MLP neurons of a small language model. Each row is named by its layer, matrix (gate and up: input weights; down: output weights) and neuron, and shows model dimensions 0-255. Each number is 500 + 40 x the weight over its row's rms, rounded and kept within 0 to 999. Numbers have three digits each. A neuron's up and down rows have the sign that makes its largest values positive.
Before each neuron's rows, "fires in" lists the words (lower case) most often at its 100 highest values on Wikipedia text that the model never trained on.

fires in: "then", "now", "night", "knight", "america", "madonna"
L2.gate474:561458484462560485529555411524514498483519513529551509448530536483509500540436511484470472472546528514538524508437500504535545547526562497558543544447491500453503479445546520507469499486482550434469491479496549501420462506515461506482477583520510474501458496558493508546447565544484494548557546524507510469509525442541473436452477482561493524465546473490469474504495477536526551509400437506493536444580552395499542515504485529505467474363482549441471492506517467533509518480525473458500468517526444433469477434474489456549543464484506470560560507575582537411507558482464516505524524509480507485466478515469535465471441460520455535491402470507437463501470518403561486552436464516534477577446471506542421498480423508517527478580502572433489472478476521555445498496524540
L2.up474:473507505515553496489543510505467497517461572404468544467505549549488500451481493436509522407476494491510543419471579492540525478505478507508443473444533514514506502492501516559516442443486495516489463528485411591495545506526465410474472501455498476551449467432469527488475501532478518518462530600539542517539500512443487504512452447467465586524515518505577574525460577543533533516491528538427517464507458441531447516436541462497439523496581550536493478572450473481472574459481420479497505447508517437496492509536472557438537491455432503453535519482514466470487502546490551544513477565495509484564426502498454514494582459516466504472589439490494494483506464478487476405501461541543452535445414478545482439538549494516561524549562454461476483469523509510509536431501557
L2.down474:428485574505498554588519458479452515547476503511500522545381441490484446557539547509586445488541534521489487528528494489434491480539463528486460486484468457536465485526497553457495442479496531486524576539522518510527536519561462484463476459501478444447482549484570507605473559552502509494463509569533435526493472524496459478477454477528506518501523488537574438480476555509396546418473459496439460513557559475483500451525554475560464502507527492501474522470473521442416569537510503464543561524550605523553522463472455491493546453479544515588507523451473422507509526554456495540508444578490461456511531519438485573477505495489517510438557516524504514520500483488450517517539525526506475482551495438490450512434485602498456461471465524514485453493487506510558395515490541

fires in: "the"
L2.gate610:494588387452504458519580533536492535506488489541508528487541501521500514532554493472473528499520497519585519495519476548500492539433480548457531483426408492506483492464466426528517581502570528507452549488502539551452530421531466445461492535447464507489593564525532469463498448497432487521517487526502492526539482548480424476468452524559573490527551442522466531532460567495503507546525502449476476511490479538554523485554418509506548495468489514542514525560510547547432474581524450496495513453450482498484491512595476528462539499504444432457480431485447520514570502502423589447571491544493501461436493539443554540455501473486489447492512532508551556535461530551505499468439465499496545509506512423483479545474410450484508559498486509526535505473449530470462538409500439
L2.up610:472487423453532520479536538525485506452488507449465583500444515506501581531532536552531464453545475531428452488517492534487494543528482544544491469523517549536498509452481497461494472510510534439493520417458548544537593493437580514519510574481559538470427437505483595573503474527499527481521497521485497507443482550468452538520477539472538452517465552510406480465484499455514508527486458587544509517579468446549462472445461554518468517471553475513452579475518489449541588511487475454534516483543504509539552532534514546506454517463534515489464501511540537530470500501476494485489463521509528452549477527535543524652477525549504456554552469525509523467464462442443477480483572575545469511477499585491518451506526457511491467531502515495520529431427519465643521488542526
L2.down610:479543497486492470468487515495491513477476457541463508488466460523496500512583507490546540498515325533515483526529497505530470598497471502495522498477481454506520508525491480477551544521517574480463551450468510562439486370492534457494516464478553544520518502540548545546476498484489459469506509469500492523507457492501426545472489506549541521488516478521466533477502525493639502510549481549519530476553516481529505520520409501497547492509484476490513513466555496485510488515499510443486533502518476480451575498576490511501489516495540462452461458508472503549488506496491565428551506764444532503500525474528518518546526488521497512530496469595553455527463454516573477484519521456478493534496522540468500502541485514493491573525415471583520480490489597544511532474478474

fires in: "while", "against", "than", "this", "into", "not"
L2.gate535:578495477487476449557527498484440416539513465549539481519567535440522542483428498424455469477432563539526571471432513501411507487466512455501454457491463433453510523431491517457510484532479504500526494551451465510423507451510489510444527490530555487578506516578520462478536518456520426492532505531534440447513467516524579502454428552515490517501525475446553518517493501509508543546469476478484438481479396489532380508517520479501456519444489493536523465505484464489470589456456412513450494608599522522510502470461445457587445471513511438524466476539461506502531510466470522488477473503549487544542469476496429448501512475521476506489498503542457560484555459508482574537472522537473473430533494448529496490556481478517463536558513509524435499492425439524494494432558515
L2.up535:473526477494513477528520503552531532512466518507492478562480499443472497408558533429559471514485462571488441485482476517522436496514537480413465527542449486473499436487597473506454489520510494500530435488551522508534527506503495504517520453433533415507509493512485480468483455500515510468470529512501462578500472557519539532546540494464460497513438490615516552520546421460533557579511538487501399513441533552520465475482512422447456545513443495493519425473518517413475568486477528451469488473411481479500515474524485567481468439562525440528527567576519549488457481525445503525511544475549558476525414544532471502490525557493540517608444595486466563514476554528524503445542513458445513563548508546547489557550576483500475448505487499545528522475521532467469445521501488
L2.down535:518497470486404486525512535483526514516538461493487494513470491430533471587423502469515450478536423534530478487513497543538528538452522471484571533466431484496517507538483479608469538587491484494458568489421404534496516457505500530539478516532541490436470497440476515509463509566561485503507518535461518411556525428480500496550501544440528470451556474496464459462509494474488411591413458487454531506477472532566531523499526478449512440556545482465557470482553504522553506517554512451544550504534460436534442538493452452451494547498520519523523407452520482492486447464494525538546503445518450439513481433505516480511504557516561538448562497548535475483427550507524526566528552524482514584437487498514490545484447488418505486495565470448493463518521439556511568471540516

fires in: "she", "washington", "david", "capital", "heat"
L3.gate400:495491475524570502527524589529463574440545523485428470496507452471511440492459529502498491477550452554545563512431511533542546508421523497527604484500463461521539440497492458468450535458454557503473463509478543451479512461581541494509532545485490469526491446547484560512546448453479531564505459451497545430514487510523472488477472509537523519433535456471495576544509522510453486513479503495563551432535495500465552480370514560486525508464520470478502542500465503524517504496514508464540533571505496505495539448502446467515530562484477423526547493496543512543452463521529429464541506455557451534500478461476544533516549432501484483463512518453473537521436499588559534572537428529476563396519554497603471482492415544462434508543480511505468552465423469549508510444474488
L3.up400:519500502501550549474515526404496485518503508575495464486510513486505559492472529456529460514443553542425553502551482498495508414524489444509491541509506471526513481544529487525478498531494529477527478566555497548494487481483513478552543488494494474474559539518488462516541529502495472512513508476457470502508394519504562487513484518526506451522526446565437482453497492506517467462501438469593433501497458479529441536493471403561512439529449489462466521504545445490528543480501412548473493424510396510493528535504486476537467533527457427518516562464570476460490511527456437453457486463483520514452501587531525482491532452599465513516470530548607510466475437419476595520605420480535526502508425571444498437530510451426516492541473550488543437479555556532549535500497443
L3.down400:567534525454500539463534522554478478576503487526465525560529540471538536526543397540571469534485487527489509505473518504432554475439471514505531559461463505472527462528527502443535557495502463514409516487520486509436483471514503489423543431504395484587506530484511489466531551577595494497524547404548474477491500493506532497472520471501576508480529531557483484457465500487490497528460488515511471457485511484458468461449520469519464432441453588485503519507452446469485482480513521517486439482507541492468457505447463424490510457489548430501459547568495514583506475560468448455464574604511500518468526519512424472560465468465518406507506455502496582474490476440493463455544505468483540530481573440503520557532490514507502560507519430489449437513468510455494557475498379

fires in: "her", "his", "this"
L2.gate651:466490519543534512537524486483540500513450487504559529525528465549493452469458481467500513495453448561496510520447523512551545560490448548479482577500510492545486505502475506459502502485486479459486467482498613530478479412581471483503441579516422480505508511530493543538527402489500498573503500482430576510408503485447439573504391522492511451500514494458613494509481492518478510496490493442459479460453485465492449466495508481505479573465507518503561450510409540543573490399514552518447485555473471501528520476529472473478557472547496467500525487516511526413517468531487617452506498566528522404523540476468451505441521468540529473521535568589488564483537532513470539500580531531553456488452538522463551488526477516489521458500469564542537500486403528446532462479469502
L2.up651:540447486482472495451413505545556537482504465586539579519466460453478559470526496451507431499552518550480480611512478508478554511474527507460509482514523464561484482534495491446585517448545437475509445535458543468526496484484509487591487533445466461470478494551459510583482507541542435549484485525503495495554549519512418447409477500412478479502477432533497562502527535525541552482502517569509506504517451487515533570521513529471533510500484477467447526519496545495478585540518526501523562453469457512542459528534444521511538449541441534460534490547440523500401534509501488504516453550513461427520408517466507541613411499541496519574499537470517520458415473440571448502517532546499456471497523459455500442530484439542452470562497510503487515471522544532514457463537497
L2.down651:504506503436474463502512582472536473525508490475533475509493487477476505513513510491580539509488466487501461435478530523441457611514428447532474573454501536515489508539478484550470554530416479502511547515530489509511487466561537463470483489478456474476453498536551530533444515563497566485480464524467515446501518534477468508491508485527503485466515433497527485462488564459521546565464475513558450512477500526543473554458458524527539501522455452477488505450509511481483475546511585551542513598468533544453531510463499528488489536394480519461493491548533458512518471480469524443517477820471530501458443493449448473455477484461510554488480503498524482568477466502526487481503497512496493475496464552473529485459472482549487537513512542510447515490525496531426501476512506

fires in: "the", "theatre"
L2.gate257:530464507511558506459414474555503555496502500565515552532484484441490502539510508579549506443517473470460532575527519515391521484525493500518489492432515505529557523513461569461486473485534453446502461500455482515470492536477550412573542533463497510494471481575473478426517534547520523471514465541451478521485492511518486525539509444436504461532471493484520526528428501414516538490478493525476540484521449428499492535437469588507447493446465478471469537543497541498519595517573467482453545520456513479497568530574512529490495537568424445499483413502489454538420451525540494515577394473484460463610432544522483565590517507474463536491516458520501487493478460508492486505535535534471533424508526563456472498496541490478472568570435482470439578565481524503484522511479535
L2.up257:517451470510557475563458504546478456523475439517518463514526482554537446492549561511509530401538406474501414477470508418480488583446426482552535474452424425480557561427511558456517516468475486439448479490403586539454548479491499455495510531524457537470515572460508574492514500517502513502552440551463510538483476584483486468496496504500483437455571516571500486503548544493545475521567446534544539512503454520505534436513480539569519491520465528477472508518480434508431516475477507484463496531462520517502522497517570438431472498483503479469472427463513565533539547471512511508605475544526557442517513512512526526533523558572510560536491420516479526484471502478499470548497485491515540443405508525429494540573554470552514499559512445487508466524486487509465504455546486
L2.down257:461418500508520556463464521568518529487563462512501485540446491490521440551529505507550529470544424487522460542448456487510479475534437365461485536494531480529519520562489567428433515482507520494567473490479548552483513418532553491597567545461468444501489521536503493512493495542563542554485564468468481537517446487505521461513555527486461457474492513515506460517517510496505595487482498502489467491496551459538505539521485487532529494519500484461462486474429441517509501580589440447536576472473496474501591454522530488495485538549489513501517398518524518542479494517520453545564512549521500463490493524518534503491516501518524563478494468625481506450426455536565455558517443552533602522452455509428469537536552516452506572510471458523416476507448570446533493465475487

fires in: "after", "when", "while", "following"
L3.gate108:533519503530493509442464529512487463465516458411511493461462521493490529462510489480507479567478549523463473507496568539543511483499525530535457487414447522516586463449473521581471531611528538563468572504442514531535479490460541524513509568497507398462478499490535484505499490467546556440532426529461585491504470549494576478454493422546523557501514436569444516456554445457410500560478552483476534435547511492456372527412548491476485489486481505550489446536479467512507534526526477496468489462515516459480551514549467516517544494483514520442459547480473595547505494535494441447541503498544452468549473465516468513461500597575544504558554475451436511425485461504518536494536468483531501503490521482430507524502513522500431520490558484476542451565427517502485487467461450
L3.up108:544530506527516514485516575535516443500544539519575467475500573508535525446496461498529420575504488538539527444495455481583495569569517479505467495511473454459482462490534438507407536505487529550477496462515451541466502464466533486431507517503562569502479478449551571505519510548549526460487489488523424557478538546522559572530505493462471524554456478489542516514509510563511542531521492543504528477520467469484495494532505522482476448448524538403456544461524487445515513493516490553498449564471551458449557455495531585620493550602457398468495521435481466526582560457488469549449496504479464500483546601483473495458527460558511496438435545494469469529488465457534457447543470515503485556473549513464508571536493494477464528416472513477523439481508564496494545442474472
L3.down108:529517516519574445468515418471602395574547530440468522516518549487456545525537440510488523513535375471528490543559455534528561485523478466487572489383464463513473528480519532408443590493514483550485478564458466540492572488502474540552452513451452511553491510450483470485510454478530532430530512490485511535544505489421478512472511521510501449463445489558516480509496512535501519491478516497504517528438509522485568483584504477596491418521577479455486487529518438479456458526474456524525465552510440458462465498503569465499518522506529526526430505487482472534483527576400416540474507587513479412514526488499515502479552486506409484512465469510516529495524555525539456477431520519471537445504494522536519496546534518499523488458444513483448475436450504531544511518496474

fires in: "sweden", "medal", "isbn", "federal", "foundation", "switzerland"
L3.gate445:548504552532491466468469450507504573516554521515543473490562408507463513494437556526572428560474529558525511427484496531461544479502505487530464467508519508460422424529461509508496456469505527471527491522544520527521473503511470589459471606441480459484520473488566476505461458467529491443508548495517520575538498496435518561480463489512466471468472426425505478558483486485474522505466484538527508478442544564417480499471451446479489450438539524530597481535500549454559522542483526576495459522526483534543533457475455543490440491429526441499440462412505471535507492540504496480515541524542509554470453494508533497483454478462520525476428464480525498514483488433457430500506492534479551443489509456398501446491406495521451523537517537427493534498548535397553458489447414
L3.up445:544517503449403498521497464460507470524453474525494546518545518568471456545510492547478483461528543499490477517498443514479493472524488494508508516578503457520473502530547523587481541463497545462549470454461484513510423559513452426482433475496536451437505447508441540543439455487552485410549480422484454546461470534476523435475469555470527516548521504490395467380546474457427522417510506556539470462549497474497458431498505509493526492545502483564481516553495466435612554513458571495540540472446427470559559517528430545489492499504484484539498468474520475551487477421548502452423533455510481552469450491458482516506511529524518521449461474444472514492490497520453420480530433482533536417536501521557458482533502558550532492492464526473432501520502535453463465526430515
L3.down445:495471511569518511494507460545565408451489512498500517507458530508458466490433486519462513499476480444529538450498503487540511535506509554479506545441554530517477464538501508486538453486478580507460483518504516447522551472451467545496546546473473580494513465491483494520483557469451499580467568437553542507490594456561545474477413522502481526481484532564531523518494491489575487566475429470499571586525514432438537483513536492458400493446464508531578538489528520512505505442456501515442498525533588542444432515531522570581517471444539552509506557512463424491486408518428480474557480475449494544428524509504550539521513501471423466490429558529484461544520394475534534495458511534413532484478477535548457524501517522447499512572494461434502558491518516523443486492498469

fires in: "million", "california", "when", "lackawanna"
L2.gate520:462473450515483571515440552497551591487611566460425488456534528464514521435540516454449523495454494498475571476443559444498557495468481501458485485482455482523495530466436463497545454546561475609535484529543484484497490511545526528475487551457421479516490524459541481503556489498522528492495470554508438486494527419440481475491493515459496520474597457522491511550500459485477538536456542490499498503522483505552418469413533521444565491479570514472486454626554492535487547514477515498579481478457502480517419500522551501469487547518490558570517523472476476537489416480520466510424465527530550450433493476462520591501542521498532416511474415485492478540440517438521517494486545525525503480450553489544476509529488461471485573411480521414488481469474520559533491505494489
L2.up520:507518489454502464520491540491535504553514525511516540538517531587508552490524483540496512461509553579474465528450427531511485473594444483485490503542455473476480486446533570520480466427564514451547516461507507477507505532520447557498449478442444481532499532466571533459515540505467459489534454550449536503478457562539569544499498544405487432537535461550492503525487471508557537496542448496509482557472515476474511457503505486543575518510563520505387564507501436434613556539471519495446535571492505532576469532488475481482522471526452455519433543501568485475429516424487518523469532523569494473467522495555465474435570505481452514477510496510598537497487472443623559494424519522478508483515435475496512518562529456507470479500499461498458483489418525464499448541550431
L2.down520:482466501515514497424439576481520507431430494455509521510477458459492524452518532467469405459553462446485487478567518506482515488499521472589459529536507524484472467452495513455483510494472521448484474458450550552473499458505426445526482517483520554576561417512512488525555513481542548564497477484476490474523551477477492495476483453502504482514517507472482616493520462484536456513600443482546519514442477504425479499526467549510452535514442459479479503389548525571475500497509517472516490512446474530467488523497363561498466521483456540507523572532456589521466425505506562482449526491455509564521561577457531439436455582512435503474505523547448472495501448463513501491496528475521464527518567465544389456511435548499509479530530564434437527507521462509500534477503452

fires in: "most", "main", "largest", "best", "sisters", "seattle"
L3.gate79:487486503526495513461497532533481467443513521471514545532476478459516426468519525470511413472514442433461573489526538493490483477482481489536441507542506558558458535519536494446425427459492498451510476463533469521466456491526454502465508518496498520471378451508550449487529424506531490518529505491468504514472549476415532440479437452574526478496432540476503565581469516493542477498462519441505516484441512559506512479436515542501409476536509464476529542494464540405497517483489550502501573525482471425459508526529476500570576479471508434478412527434532496509524468546516541515505450477516547498497464603571468505528477533521545545520448433570486477526483481560441482513432540569464400511548581490460487479516532468529552566473489579499499565509499482534475508543483403
L3.up79:539491505506512450536440473578505468451552434446526538473462489453541469562523452565594521475466490455481437453500516434476513495473532433519475464466518480520586460587534526452570450511523537540521509436474429483496496531521483560541527489463457532461461377441510522474426498497496422535497461536570424499511503455543463504497508534468492479509475551484487560569500560478537487454512506557514420537499528558451597522454518493524490515521469519535534496503488445573486461390443488537550471486475446481505492463504504505512423511502546560550509552480515527525505339499487453478466507464534496526491515534462499461575458468500562526512438533481485456461513540484514530505547509519564437446486531463568503514504529546483504526491533495483445529463521489485521450482450531
L3.down79:482513459501470475511492577484418497501561488601505455470489435481464379527474466514490466522505453469462503481448455562511459519484475561485516435552545457567380483495508478551450502474434513507459563451521605525495398467469447535533543496526490484454518485499463449504490498498515514493451408458510521551506444535514461504573532422500572502529477516463583521478480498547495479477453592497445476512533538504477493529482430452465515519468520496521505540476432525470500418505497537513575491462476471456476516509508464483535498461469518495403519428535503557483500485475519510486493457470475543455491493512495443467542514512551466476485534471468528478513458521577502486461480568535520494523474495463523445429402580484536512529473572487543439565475557497537559475471503418

fires in: "one", "none", "name", "km", "night", "kg"
L2.gate506:485520415481548499482513546465523440486449479510428429470426456479419513470550507429527570380494496548528531497420507536449578514467553495492492556457526475444541535459441510434476491437500523479474461572443498541429445485510496538532464486483511537536470453540412484545560465516436482452455530545454519477488505467495501466478535484468516476481477482429451532515489533505493532549484441502490477519468482582488512512534488523513482573420478470552518544558519513536519473493414550404535432486482493472510485537582515478462499472548557467523434509549454546496417545422440505446493447473512453453589518514527472495505448472466476522518464498488428527447501490491533488471428548498501565495477464508491431467504474471486493530447516502500564494606494476487537512486480468
L2.up506:507477481581459545454461490473524476494557452578535495504532431533420476553528441524541500470491485491458541494484518488545435500481477468528462528522431452508470536454446530500536479553540542498568481551475536486547490473535459483448445505485504450475539523467472433514533520482528502504475555508557521492543538490528547551499447478500545466492471489564440538508548512490508520561514473525411475541498495495444398497518474538436489409399571563521554482545494592538533517478426503565483424532492507516499392441415395551569478502527537513544491546510424486526522536554460528515497510541455493503587476503591451467476494561470489523493515448547504478538519452453526431468475450524476533565487518515423473504498499520496514542517516557521471445509548561515506467461493499
L2.down506:448425500603509528501479425428545527423497498549552487547478397536430511542471476529564506417493569455456530563457438487558431511520453464527422564528485486462468539489508501517472479523539507491493485538507535513499579510476491512495495533551426448458532536464422534477497565484575534471470511447509461500437465475447512490478488515509472500506522456553521447463472495571518472521521562562486524454540463516514482532478476497520524460493541473496503513494493575502466528503469520549457472557532464537494491474420433606458495573502509519496500522531516492515553556511566495578493505560465611481526493513563518415509442512402481548517478488519508515449479540503552474464504505531489505450461502435518476484494478465464507434548506521519484539496517571491442423411450526

fires in: "n", "railway", "total", "votes"
L3.gate593:548495504480535534445483558499532509513519496419502446539444469500455492467428553505550507557511478477538487495546532518486492471469496580464553515462553526513491511452460503537487468532472566546472508490453516563483451532481471523536497530489509496500603446495466439488452544493463500536420413513484518588507462552499504518515420471511501567462484474485476504433478502435461538498452444504446490457513431511460477518435528484486535520407497512512551530539503452570443511554554501449611505482547565509552519506525563500485518520549534493526433508498515455539505504478526466527488508423508586585493429513570469488553470516442476554505558433523528455528565547551388492472463472626423522480527526461487444472437516480475492549497485455497500494502540479432483527488515465
L3.up593:495539475568481498465530533457497484518480478526489513490446507488426564477506491451528513554477463443504540508540456515476536479506492481462529490533507525467503499516551529552452416506480603488449505473446519537525443438486489489478495501535482488531508479454541449604428474501515529482485484507463465502507450540522583487537502500495491420446449513559479506582566478538519513472512553525586479488521469447541504447470556506475482503480483512591564527563456484475488591532543467569556472486461493531486590451554518518542491441470494629451509509497445509502533524450494520423478532486449515471560444476477500478458425589499551480549521482508519502450618527531501473532474500501485423560452494497474537505502513470479518508426488401574465501377520473446500501468522476
L3.down593:505519465554500539495508535514517520411531469473583450511516496524468487537443471525473555531478480482490444528537506464495510474539460468505520500564504548495530417519513467451491423500522551457505534477537532537459547507508483512540403422581539489495454477476524517494503495485430560457513515514487486557593512519496497474458468507539563450432518557531530538453530592522530559582533489502655441552470502480510527479496454456458425553547444541508536438482522579442545572504529498498504508469432522437556517548529469548545509497458530508539532533500434435531507447472506521533471533531603549487525490476453502513520459521502537463465530518440515516418473516537509557493468500538541537512415444473451504505529541519455539505451617465523507466463497520497464517485522540

fires in: "of", "anthem", "species", "northern"
L6.gate588:515517474532451513489485480507436507585530432470439531515559437481477455523456443471513477477542467521523466516520474523490523509484529482448476417505499558543549516483501524530465419475474522556491497497471524551469617519508469473529556495482450460479495507473550533511521528420470445515513434423492426524520421508456437496443462531496520492412523452484572505496453521522476446534472423463458447448494450569501518563444513508525512495546501472477565495437364596534498504510517576474548496462499467464544548422483542476541474511539474536486519480481531467496521460522497487443470473476554465464470432462468519541508527471502461428535524513526502462454512526557411517445501424516456483465584547475450573515548467488517487515521479528471515421517482513565473589479508460
L6.up588:495519503476510470486498503535510535487486493465489531459475495467521467483530450481516592449454477476522517494569550429491582442500505452481536494515443502462556516540515586542524498555467535498530385517510512532549459554454565418566476404550471465465565455425453494543430496552514463565474506450496521475467455513533470445513486463481554495524512509520421509512537449451515558523478451479481500559461457440515509496507516450503448396578488492518534481527548492461520446433478517513520474466599508493481519511556591514501547411539494503457468481445501459519466547511515508484549517520428526508547445476538493503439519579507501467387510477572445481520524519525514550505512501544513502424521532535594537528469531491581506497578505532460502503468502513427502498445469481
L6.down588:421476484452477431504561516522527576465482595462451555531588505541557463522475461508516489525494451523477546472560413530468485473437484448481476453463430531489438515513458468539532421568505487536487470465479489559472475442523540562559538559478559546519538533513456538464518474455502469492534635494552489465483522462511494504492525536459504514490516493595581498594503446515519462507546509505512490555538529482493517532408483474560465502508539414495546513527564505487500436451513575533453505471547500464475425514431516449536528489534498515468459513442565454440547468482537475531500521497522459458500534494558521508528444492497478448471479461392547493562534488558473484529490507541521437466480484505573521483486489528410530537457514540512492472500448554519474459487540482

fires in: "number", "large", "early", "numerous", "place", "small"
L6.gate19:513489485498563497440500502558501518440503460501510405439439440495477565518428511556534554479474418453552503540489427477547498496463506472487492448494508522452519480488518505487525484452450514515495517508476512543479524506495522515497508434482451420480512530530474471542512493541457509545546502477501493501473467540532404515498423427458569494529509526481394554464450436500460511450555454399501495545527438563458535557541494495483472487460474556481498520467451483510403471555501502445624465470526477548521549434481543614505445461523490453535532488478547411487491492494516466484540564463506484519445403449539462478507534503439528479514507460448552502481473538489495391564462473539482493580471490515524507534505556487477563526478452504478517561459517494545467525476461462
L6.up19:477581491554527479572539529514464491517557405497499453487530512458497544529598494468502495487481504383465440568493513524501449480541501534514496531463531562449451473475520533554460539483383520523428505517478422430585496516521518520446566501480492495518481437455465571545434504569461523517473549549469473495504438464515517568419438499478516540557523491480462493524469517586462517509529487494508520459540487507508550472509463559555481533556470523501601515515503495490491540502435484496549496491544526495477551484515447503517442544464479527502503497548491562580453483449486523491474564483546390467436515442403480505477528558468557491481459464555525480561456516456487543473522501515489517510556496537487478489509542460440592558483518511523509499426512572504518469453520523
L6.down19:551536497484516532486490405466474482520502444498536484461503510461537528451462506502436432454507455511473429509464534480484463503495516547521491483490390527464488508502469505451597532474467526502550480534411517550378574460407432387530559479491499555522555532554493557506509510462422489536517528569525490489521445501574514477495505532483538576534440488427459510484448604478484480580499433495538519532477443525533522547525516480451529501510431490504493563416500461519526438503530470504524498433416484547518486514473420497492437521514456504485494472530453497487551471505415522494479496541533508485516521485485518522514519476538511550485557463444517530500523514534404495521514491526528449481445426477563439503472454525508534572521574535468457580513477485538485491517514462

fires in: "after", "when", "as", "during", "while", "following"
L6.gate114:527402481570471506530539453443528455468555474499549501576520487495420528502554494498485566440558424529505530502487466450494590618546516497482523485439479486446510477515524488483507470488510487518487446528415537549589468482509510487542453495470463525555550456512537576465480505506488456483504361501477510494580519521520538480476465519524466481521526471527467562574534506511394523553466528427475501508487526467510482477445510472532537538453496471477434469520476467472520482482525514509517525408541452479504480483486525481575502417536505409492474523473437540518526477504557586511468536496510492557506535497519487492436463509530527496490561508516561520455420528485458516435484484536455571558484469468433429493541508558476534546527590476489480540473468480555440462513505443
L6.up114:492532515529497409468539527416534489607512489523452577505509478469445547542528393448465517546452478455521504552516456481451561489556524476517547500526538558452485483522517501466465523457504457506454513513479393448510527491517555475547505552480552426552400529545461495533531542455445417463452473473474495474554465520494432469422536564493496561515464456468520444538506482490387524522523465447456529542509509481517539493474525436492480491488507568485509495449475554439499485561432506466576456441531519515532466570502503527530478472467455491437480520496533526527471469554495470487431446456527476469469482528464516488496505463505547528489560415490524545466468484491460501470485481530548556515507525537465375449497551591452487501513500515477477457517500468564541540508517460
L6.down114:489439497516536471523484509449456442502510491528534484480502474437422485537544474530510548475521514503399515576598437497525556564477564521464517417500455537409512455554511520446568476542507498525516485492535552469533437470396514527514525489502486454528483480559548500468419548546499498508561429530509504485522493539480569463468516494469538509533482510626433559488490488504441501502508496469446463491448540420491558504487547546541532550478568503535430496433443455504517495494467483488581427487493460544474454515525508532526590508518502437515459432493430537501566483508502555489542495503500465506490546430512470502475482520479477545517520517584567487470448557474452474466444501511433525551481433506472458552579494537471507486464568511495545454524487503489450435467500467

fires in: "of", "using"
L6.gate318:556452538509517464585477493487515550482489512483489524563532462477452535453491494492489479456483519474494461498477542574514520458525502476450497469506535452481493533522546506476435455449526458517453488498489451548481567462453531550546488580485567428521465546545564419464527471502490494490425591455512506434529514429440508508533505568520573503553539502541479542574427468476538465516488475515537464414429475565431494522438533563498491488520531450399467580477521507521428529492515541518489514527493542436507554534495555578545532496496521518555552485475496559529514474429432493507472486516492459469471484487516537482417435509423493529507483466542450477568485500535483505473456444584543458521525474528509471486491484514491519497505582497488395474554492566422511425564501520
L6.up318:522469472497506464517485482530536482508581479476497535501528505488536363468464464526446424459516547435465521525497555554542461494527455529401525504482548500545417528512474484548451524470423532435519477424528519497504451588419494532549477491414529476524476485463559483455542509544458479489481500517526432537537491500515474560566517513514453523574493503475491559584499587504559482556529494512456491473521492468507651516512555513521462455543483518500488533414473500510543465447483516497579542470534570472517515434494483506524517549455461437443498483498533548532468520532574489579520486490449537501448444511482474456533494422489493513448487464466475486511520526517507534568536482479441501471479473450515499525528450428552563501471534471484550454453411518522484528497473539
L6.down318:531519520551502532505584466499490479468529481505527493514458509505552545437513562441455522577468474436493538479507470499505541567509427543479458483567512491481528519497472510460533470524498496510604513525430521485480480461483531479523532456548556522526483508460520536519516488539491459578382508517531493526542520464512479464496560534492535476509498496439502508485502498473620500565522466416467450566528396524525454512435507482532555435449534437508562515527459529477546471530532507494509459489477531507532510420503513477426483478514498504480492456555499513511525453460460513485460419677448499460546550492427452450424548589482465549467530474570526499489479523481509448479495509503526452481519504518492463529543422477497532441524462643513522515518528502464514523498481475

fires in: "the", "john", "republic", "black", "republican", "france"
L3.gate644:501476520576459560491414527553561497472494487484518503440466460443550486457539506508517508453508431504475487559495497462444527449450458519461444455495546523488514518477418510458464455565562528560477499493473530510528514512537573493546536474426444476487474503493529472531524516512527512507459536483529522507538554456469557453421484592514537399498503478559449525532518520517510505520508483493474494503524469519538489557571493484586527441547550525508492533539476477432458459559541483449474516497394541512535562511562536502458514446395489506383470504506489516484483465553535522474486496490564508510520574513532485570506443482473555491558476496516421471476497520451501527474533539535490594563577498467468525503539535418443451482544414457448449486572502561457460505527494504
L3.up644:526465498510514487506526565529546478524506540443549447575578504502533504512496517473528503519535478511509539509547560448453544413480507476535508423464516587510590568555514563583501501518527520509489476498433503455472474580560498496463473485542476424510462521552468472482501512469526501524504469521476487476488518448514567434490527437530473456509485505505494498505438478405517568565487571501445523480559441475494526452557553512533506558433449499537493574631530488565495462556569527480476596575467516515438508458532548596503521489511517430474503527445464514520486534529498531495581498475523552520488438491487528513523426522511500508550469507492450459508439440504525485463444421556522548511447447524419537528452497522471509519547491523512460415494518505530504530458499472
L3.down644:445477483427446548535441579516536502549473502533505535549578518474548566463502515459532507447545588573481474513521491486459481489445500488513509439503482497478530506479504527436487525466411487517520466533506482480487546477438496418576527484459411524479520403459551484471546501476474544553518558402514483575514564555504470548516488527462471477477527532462459479485466511518494505416513533538493482513436482427515471514510519506496514510510528477467451610521475453493551516478485450442467489523486593492537516542569532454517520457437523475429504566485538536547519397488520438478513533580475526483495487521432585572455466461484473511560442526445492537495515500517584449470475439500565527503510578495494577514515491499439515510517470481468468571556516521552477527530494477